Weights of a small transformer language model: untied embeddings.
MLP neurons of a small language model. Each row is named by its layer, matrix (up: input weights) and neuron, and shows model dimensions 112-239. Each number is 500 + 40 x the weight over its row's rms, rounded and kept within 0 to 999. Numbers have three digits each.
After each neuron's rows, "fires in" lists the words (lower case) most often at its 100 highest values on Wikipedia text that the model never trained on.

L3.up572:479408516417489477437490487466512454522572526515460514483475537475487474484508540485485540538496492461505526479554455456542479491505563522405563506534552504490466487453516451415569554501551525497481428541475490432484508520480508481486534526478446518532475479505456579517491467494498463511496469568550481495516452536536518484476517508540482520543490586513498489460485497493495498555466
fires in: "world", "first", "south", "national", "country", "third"

L3.up30:465513495497438552563491586472525499499451453436470424532563493499569443446448506419580520529544462492501441484519571527426498495465500543523499465515512424548492406546403447516442673495542484519481545511468409552469471540452556502498570510509591499494555463542464461471504500541501588514529512500468482478528495519506491468523488486498493519463415488525546510430527488568491558490462
fires in: "at", "atrian", "attila"

L3.up970:514477505523435508490517485489526534543550554468509508521431466525467525466532432446566513493557522484557437511553497481479551467522498526450533532486506527517530573506511416506483505618546514528525474517520563462559559461564449497570533518556413525471529529476480539454546482468486452519443489490530514479523518519535490441458526496437519527395473474524482498486544550502444449544494
fires in: "as", "votes", "average", "native", "age"

L3.up795:556418472483469518480482500480470507474451488489499479589453510527519523490536536507607493512519484475528528577479452504532522549528429601467466500541506519560497433462563496474470509449592455441513587507478566528475491450487418552505569500435507501513541565524452491517488551510474506512446444503539513477559473410498535543460421486543463524497486494508494479481484511529492494499501
fires in: "were", "years", "been", "just", "under", "not"

L3.up732:494538491469568447459420577460564534524532452473541461489525509497543592506507499417487544566556458571583515512500485484510526539441495522506499543503500494508544540484523454475531507496506461475500486512500465485533511455509486550496491477461612464529511562485519536511535542535503426525526512532583453541500471472468473502485417518481528529591459477587530483520499458440586412476538
fires in: "years", "season", "time", "females", "age", "over"

L3.up210:464488532625493409510541538501498493454563487539412551492446547525484444490414529521463556504483469442499523438520531441495546488535474484444497521528501473519579529509433424482546574447506534539516527456466486517520490447527458487480467479537456444490573571509557489507469558473576484506526488477448469545492548580463490471475440564501484514436503513537467490510539485470496492558524
fires in: "high", "long", "much", "far", "low"

L3.up1191:460501514524505492523469591499549493518512451475436527504549524477539424547479491515495437494515553528465404473545527435452478499520499579565495447478497469511607526491530573513529552470529439454424524502507571464491495508535438554487510519479490478522537501468515512457573523495529598503519420469482487439534439517555492466485478499449521485555556507454539466538440435506536491499491
fires in: "has", "had", "have"

L3.up495:541480497461492550508469501534504542531481505443471520514546496521504548471576448523506515526488503534491538467495524571440564509594433477429479538417568525474499542523444456496537535472481511456477508557603568555542468495495520459532580502552417509511477547537524569535496553561500500517493479465549457476562514459488522489400531441526481478428475486516495482466533592470525496494555
fires in: "of", "b", "international", "at"

L3.up1424:505509499543517479496534585551537491510504537553484465488493460485558498463524451492508444542505490497484508500483473547493542540568528429559587522465474537515526556411516418444515512519496523478485576467543498518506479500464502389555540496510508472450509520549498496448467509490566500488509544491424465507497504505479443465430514467462476522482560450423518596521499529526460560510463
fires in: "some", "make", "average", "females", "total", "much"